Part of a small language model's weights.
Architecture: LayerNorm before each block, rotary positions, biases, attention and MLP in parallel.
Training: a variant of Muon for these matrices, 123M tokens, 7496 steps.
MLP neurons of a small language model. Each row is named by its layer, matrix (up: input weights) and neuron, and shows model dimensions 64-191. Each number is 128 + 24 x the weight over its row's rms, rounded and kept within 0 to 255.
After each neuron's rows, "fires on" lists the tokens most often at its 100 highest values on Wikipedia text that the model never trained on.

L4.up154 [ 85 129 159 114 114 175  97 154 161 171 144 164 153 123 103 126 158 141 156 150 155  97 102 140 152 141 118 147 101 126 109 105 106 147 154 120 140  72 101 165 146 118 106 122 111 101 110 158  94 144 133 125 125 101 145 127 139 159 116 142  95 184 126 113 149 100 109 105 145 123 111 141 123 117 175 125 142 127 160 141 150 107 138 190 117 164 139 111  92 142 116 136 123 142 111 122 119 137 125 142 138  64  86 148 115  97  93 111  99  98 152 151 149  95 185  90 146 123 130 160 112 141 128  95 158 133 140 120]
fires on: "y", " following", " and", "u", "ot", "et"

L4.up655 [ 89  78 160 116 116 167 120  93 141 102 135 145 125 123 129 135 143 109 105 124 146  83 128 154 152 127 176 158 132 138 109 168 102 168 111 101 116 121 136 148 148 161 117 147 109  96 103 127 143 203 160 118 124 154 132 114 123 133 136 135 126 144 151 127 122 140 103 150 141 181 153 112 128 151  82 152 167  96 124 108 127 134 117 129 116 119 124 132  85 136 131 139  85  84  72 105 105 132 126 138 140 124 145 128 147 145 127 121  98  85 127 129 129  86 112 115 131 116 121 142 124 111  92 136 161 114 173 112]
fires on: "-", "t", "–", "r", " place", "atus"

L5.up410 [111 112 104 129 180 134 144 110 144 106 149  94 145 121  83 110 128 146 115 149 168 147 155 108  98  88 164 141 107 138 155 148 109 157 126 155 139 127 113  95 143  90  87 141 115 126 106 138 116  93 139 107 135 134 143  94 144 104 133 154 148 117 161 146 126 150 133  99 154 165 108 119 109  94 121 117 115 111 105 102  95  91 102 135  95 105  91 127 144  99 144 113  96 141 126 126 151 101  88 115 120 110 125 133 117 110 153 101 122 171 155 142  94 174 127  85  94 156 180 117 136 114 136 148 128 156 123 135]
fires on: "0", "n", " after", ".", " following", "t"

L5.up486 [127 117 144 133 111 116 147 107 176 146 122 131 141 127 207 108 117  87 109 123 173 120  98 122 109 116 115 124 140 126 108 104 141 143  64 133 122 164 107 120 128 171 141 145 104 168 100 146 116 150 112  95 138 141 155 155 175 164 138 164 106 113 119 102 125 113 132 156 136 133  96 162 145 166 146 104 124 155 118 177 151 126 122 112 114 131 142 147 120 136 164 125 119 132  95 118 160 100 160 122 141 111  94  95 107 118 108 158 101 146 114 141 130 127 146 135 123 125 128  76 109 129 105 145 105 129  99 127]
fires on: ".", "'", "c", "ent", "p"

L4.up269 [155  95 162 150 134 160 155 137 144 117 129 131 113 122 118 166 133  81 169 136 156 154  96 125 125  92 104 127 120 101  95 146 101 135 142 142 152 120 108 140 158 120 133 131 113 156 151 109 163 132 126 138 167 103 157 108  88 106 109 136 104 112 136 103 104 106 109 129 129 133 127 100  95 133  73 105 128 117 158 149 107 100  99 146  86 107 108 163 157 131 168 140  96 119 140 105  78  95 168 130 130 131 140 189 140 120 124 147 112 120 144 132  72 143 134 124 123  94  85 130 157 123 120 144 188  99  90 114]
fires on: " to", " with", " and", "ist", "s", "min"

L5.up662 [133 105 132 102 163 135 112  88 149 125 147 133 146 161 145  93 117 123 113 179 117 130 163 149 123 100 150 103 154 165 121 106 115 121  88 115 141 187 143  71 136 142 143 141 116 135 135 116 118 151 127 139 127 150 108 129 152 135 101 121 106 136 116 129 158 130 123 124 147  93 132 176 145 126 153 128  90 132 104 112 119 156 133 136 124 136 137 142 147 118 112 153 148 150 137  73 174 124 173 137 124 130 136 129 111 125 145 140  76 149 114 129 148 137 104 161 116  69 147 125 116 155 106 120 133 203 116 117]
fires on: "-", "an", "\"", "un", ".", "0"

L5.up4 [123 131  65 163 129 177 114 118 172  90 116 155 142 123 109 125 125 137  94  96 179 106 175  97 116 113 144 130 127 100 129 155 156 102 139 109 124 149 138 157 143 155 143 126 108 113 134 109 111 128 108 139 126 115 156 125 164 130 124  89 158 105 160 137 113 114 139 165 136 128 121 126 131 124 114 162 153 131 105  89 102 165 129 104  93  92 115 169  86 148 112 113 163 109 103 101 153 130 193 158 124 101 177 113 160 160 127 100 160 115  99 120  86  97 130 148 113 117 125  88 137 137  97 135 112 103 144 109]
fires on: "-", "al", "is", "t", "gar", "st"

L4.up127 [148 142 133 145 153 111 167 157 128 138 139 170 130 117 102 127 129 108 124 132 103 188 105  92 146 114 124 112 117 131 145 150 110  99  95 104 150 162 127 166 179 142 137 141 122 150 148 157 145 124 133 114 162 138 129 121 146  99 135 120 127 114 117 138 137  77 171 114  94 114 117 135 154 108 105 125  90 123 153 126 104 158 138 116 127 111 168 123 113  84 185 115 101 192  67 127 120 138 164 140 150 135 174 142 134  99 118 154  80 124  88 126 129 158 103 131 118 100  75 124  84 163 121 130 106 144 126 117]
fires on: "m", "t", "I", "k", "0"

L4.up210 [ 66  86 129  93 165 150 103 133 132 147 154 127 140 137 150 116 138 125 125 141 116 133 169 151 137 116  93 130 136 108 143 109 162 120 147 124 114  88 124 129 123 105 140 202  87 119  92  77 133 142 194 137 115 109 125 152 153 161 119 113 107 142 142 137 141 104  99 109 149  88  90 138 130 149 182 108 146 113  93  95 107 121 137 156 141 168 109 150 117 126 129  97 142 106 172 115 129 125 124 138 138 159  85 127 131 116 116 109  88 159 132 138 141 142  79 138 145 125 171  97 129 162 120 107 123 112  90 129]
fires on: " to", " from", "ga", "th", "-", "."

L5.up493 [110 120 114  99 143 119 185 118 166 133 143 145 158 133  98 132 118 158 116 103 117  76 136 152 101 152 173 104 125 165 118 120 140 121 134 142 147 131 113 135 132  89 108  98 103 122 119 171 120 171 145  98 143  80 172 157 149 108 178 138 129 118 178 153 145 126  83 162  97 148 133 137 159  67  83 142 106 117 101 108  96 107 145 150 126 111  92 165 132 103 126 110  75 111 124 123 109 107 105 129 134 139 116 115 126 188 123 117 113 116 127 126 115 152 131 148 104 116 143 160 122 139 152 132 107 188 127 150]
fires on: "0", "5", " per", "lu", "stra", "t"

L4.up36 [ 97  87 140 101 126 111 123 107 131 133 114 192 142 114 160 128 108 112 126 149 139 109 136 140 125  97 110 113 167 123 101 121 145 162 130 120 162 146 162  95 132 150 103 118 109  97 172 141 128 145  71 156 135 146 134 155 129 159  98 138 105 150 117  85 153  89 140 105 128 144 140 149 124 148 132 117 122 122 115 133 154 112 122 135 115 143 149 150 183 126 115 125 112 161  98 104 160 110 131 120 144 121 138 107 132 113 106 126 140 143 141 139 115 134 140 104 118 145 159 107 161 116 118 128 119 137 120 130]
fires on: "'", ".", "ing", "9", "u", "0"

L3.up198 [135  51 105 120 154 150 149 109 138 135 102 100 141 132 131 137 110 123 138 170 179 150 110 100  80 128  67 150 134 126 100 125 104 111 157 107 168 150 146 155 145 124 132 152 106 150 146 184 147 122 126 119 120 117 132 104 104 150 124 131 102 101 155 109 131 116 140 173 179 139 137 121 160 128 145 166 165  80 161 106 143  90 109 122 168 103  97 107 171 171 109 150 105 153 145 121 116 107  96 131 152 151 109 162 137 127 161 117 126 117 122 132 119 118  68 103 117 128 143 124 161 117 102 119 124 120 113 137]
fires on: "%", " end", "el", "art", " final"

L5.up214 [105  84  90 121 121 151 126 145 146 163  96 109 134  96 113 142 125 146 123 102 166 130 126 144 155 158 203 105 111 165 106 181 143 131 100 138 108 146 120 140 134  98 109 167 107  96 125 134  71 134 144 113 134  91 160 115 133 161 120 115  97 103 114 130 146 123 133  56 163 130 122 171 137 129 111 134 145  93 162 105 126 173 138 140 155 148 115 154 140 177 109 126 122 120 116 106 153 129 135 101 101  78 123 137 141  83 106 112 144 140 148 151 129 142 122  90 132 139 174  61 118 140 135 131 134 141 125 128]
fires on: ".", "t"

L6.up654 [ 68 107 114 102 112 138 140 103 134 143 171 145 144 144 136 118 137 129 104 122 146 156 131 120 134 134 152 198 126 116  85 145 122 129 179 155  93 135  99 160 146 145  87 145 118 137 142 168 125 107 145 179 131 138 110 127 103 184 146 120 111 124 121 135 147 111 140 111 120 121 137  96 125 123 130 100 113 177 126 179 102 132 161 140 167 129 104 102  92 129 119 170 116 119 144 135 122 100 104 140 130 144 100 182 126 111 160  70 134 122 184 179 157 101  96  93 122 158 145 131 107 120 121 146 112 143 158 112]
fires on: " of", " following", " released", " age", " and"

L6.up200 [107  91 108 120 117 141 126 101 130 147 155  92 123  52 108 144 101 114 129 103 102 155 119  88 109 125 111  84 136 134 147 109 115 118 172  81  98 135 135  81 138 108 147 177  99 129 116  99 156 124 162 120 151 169 110 103  68 117  99 145 125 138 126 112 120 143 140 136 154 125 142 130 146 124 112 104 131 145 153 114 136 138 156 145 108 137 166 162 115 120 139 107 110  93 114 153 126 148 175 122 110 116 112 155 119 116 135 135 147 140 152 154 129 121 157 144 109  98 131 160 132  96 148  96 146 155  76 141]
fires on: " and", ";", " (", "un", " –"

L3.up758 [ 87 112 133 145 122 103 134 102 133 133 133 113 139 126 119  86 125 130 157 148 110 135 154 127  52 144 120 142 127 111 151 103 155 146  79  87  96 158 141 126 114 117 159 125 123 155 134 155 164 127 135 124 134 120 121 144 148  99 168 112  96 108 141 130 120 144 102 173 140 110  97 131 182 182 106 120 142 139 160 118 103 126 148 107 109 129 137 105 151 122 109 107 122 147 170 136 139 117 148 173 127  99 108 155 138 155 107  84  94 181 169 130 151 141  81 111 123 109 115 107 130 131 127 142 125 115 161 132]
fires on: "s", " made", " makes", " make", "www"

L5.up349 [169 108 138 144 146 128 149 145 135 109 144 135 127 121 123 111 142 135 186 144 110  94  80 146 103 152 121 184 116 126 133 130 132 144 113  75 114 148 122 179 165 142 127 152 101 128 157 133 126 157 130 147  84  79 128  89 134 135 118 135 125 103 115 118 159 112 120 107 129 185 113  93  75  94 127 108 130 111 153 145 134 128 140 117 111 133 138 116 167 138 154 128 114 142 163 178 108 140 141 155 119 144 103 169  98 167 104 142 125 143 125 145 111 127 107  87 120  96 130  92 148 168 107 124 117 108  79 110]
fires on: " to", " by", ",", " is", " with"

L3.up270 [151 143 135 117 132  84 157 147 162 144  98 141 128  76 141 127 157 151 165 128 127 124 127 104 135 120 110 115 100 155 131  89 144 122 160 136 132 147 137 147 120  97 122 136 145 119 115 106 120 113 153 124 105 132 130 146 120 129  98 120  90  94  88 106 126  54 141  93 143 142 167 133 130 157 111 106 118 113 134 144 112 166  99 119  90 155 147 109 125  91 146  75  84 177  48 170 128 161 105 127 121 100 113 134 118 164 145 157 128 135  79 109 135 117 131 116 117 136 146 122 134 124 106 162 155  99 155 104]
fires on: " she", " we", " he", " I", "t", "I"

L6.up272 [111  94 100 133 121 122 140 153  92 185 167  91 148 114 117 136 124 104 139 163 106 165 137 107 113  89 163 141 124 116 126 138 146 147 148 112 159 114 151 129 103 119 131 177 106 107 136 114 124 137  96 125 148 150 109 140  85 124 123 150 113 105 136 138  73  85 148 108 141 113 153 147 115 123 155 125 103 138 127 124 147 127 148 156 118 197 133 125 139 137 140 162 173  86 115 128 136 114 125 140  97 112 135  62 108 107 104 123 160 130 114 126 124 131 101 163 111 139 115 111 133 118 141 148 145 160 132 121]
fires on: "s", " and", "cor", "op", "un", "pos"

L4.up68 [140  96 112 121 139 120 138 111 108 128 151 129 110 104 164 152 110 140 135 159 153 154 172 178 139  95 148 144 117 148 183 108 113 130 144  81 121 144 148  93 127 128 137 124 142 143 132  88 138 139 163 156 135 117 158 155 164  90 118 131 140  96  62 129  94 128 135 121  92 133 137 140 137 138 135 131 144 117 130 103 148 102 163 136 131 116 145 111 136 131 144 111  96 143 115 120 137 150 106 112 140 101 190  98 119 132 113 136 102  87 143 163 100 112  96 105 129 157 133 112  99 109 120  97 130 128  77  78]
fires on: "com", "\"", "'", "Com", "pos"

L6.up302 [122 104  78 136 145 123 143 116 131 129 131 105 156 149 137  86  82 118 161 120 129 175 130 150 138 133 152 145 121 179 177 136 119  80 160 120 128 137 147  82 120 103 126 120 115 125 201 143 123 110 119 116 132 168 138 127 150 140 118 142 122  94 149 120 135 108  92  82 128 106 133 137 146 152 110 162 103 111 121  88 154  92 122 122 152 115 112 137 150  86 160 137 161 138 111 123 130  98 173 153 109 113 153 156 143 151 137 108 112 166 124 158 109 150 104 154 141 139  73 170  67 128 105 111 106 154  84  89]
fires on: "3", "4", "2", "com", "pos", "mod"

L9.up169 [133 119  92 138 101 117 119  79 136 157 146 125 164 131 142 183 101 118 121 132 128  77 157 152 149  94 159 115 127 145 146 150 134 132 132 161 110 111  66 149 122 111  98 160 113 124 143 140 149 155 114 122 154 144 120 138 112 100  80 110 148 190 138 104  89 136 114 110 120 123 122 125 122 149 122 107 163 106  96  98 134 123 134 163 123  62 138 163 144  95 129 134 140 104 111 124 104 134 109 159 167 125 150  79 135 129 121 111 112  90  76 144  94 150 140 121 157 136  78 129 113 140 153 130 124 128 176 150]
fires on: " (", "-", "–", "N", " [", "/"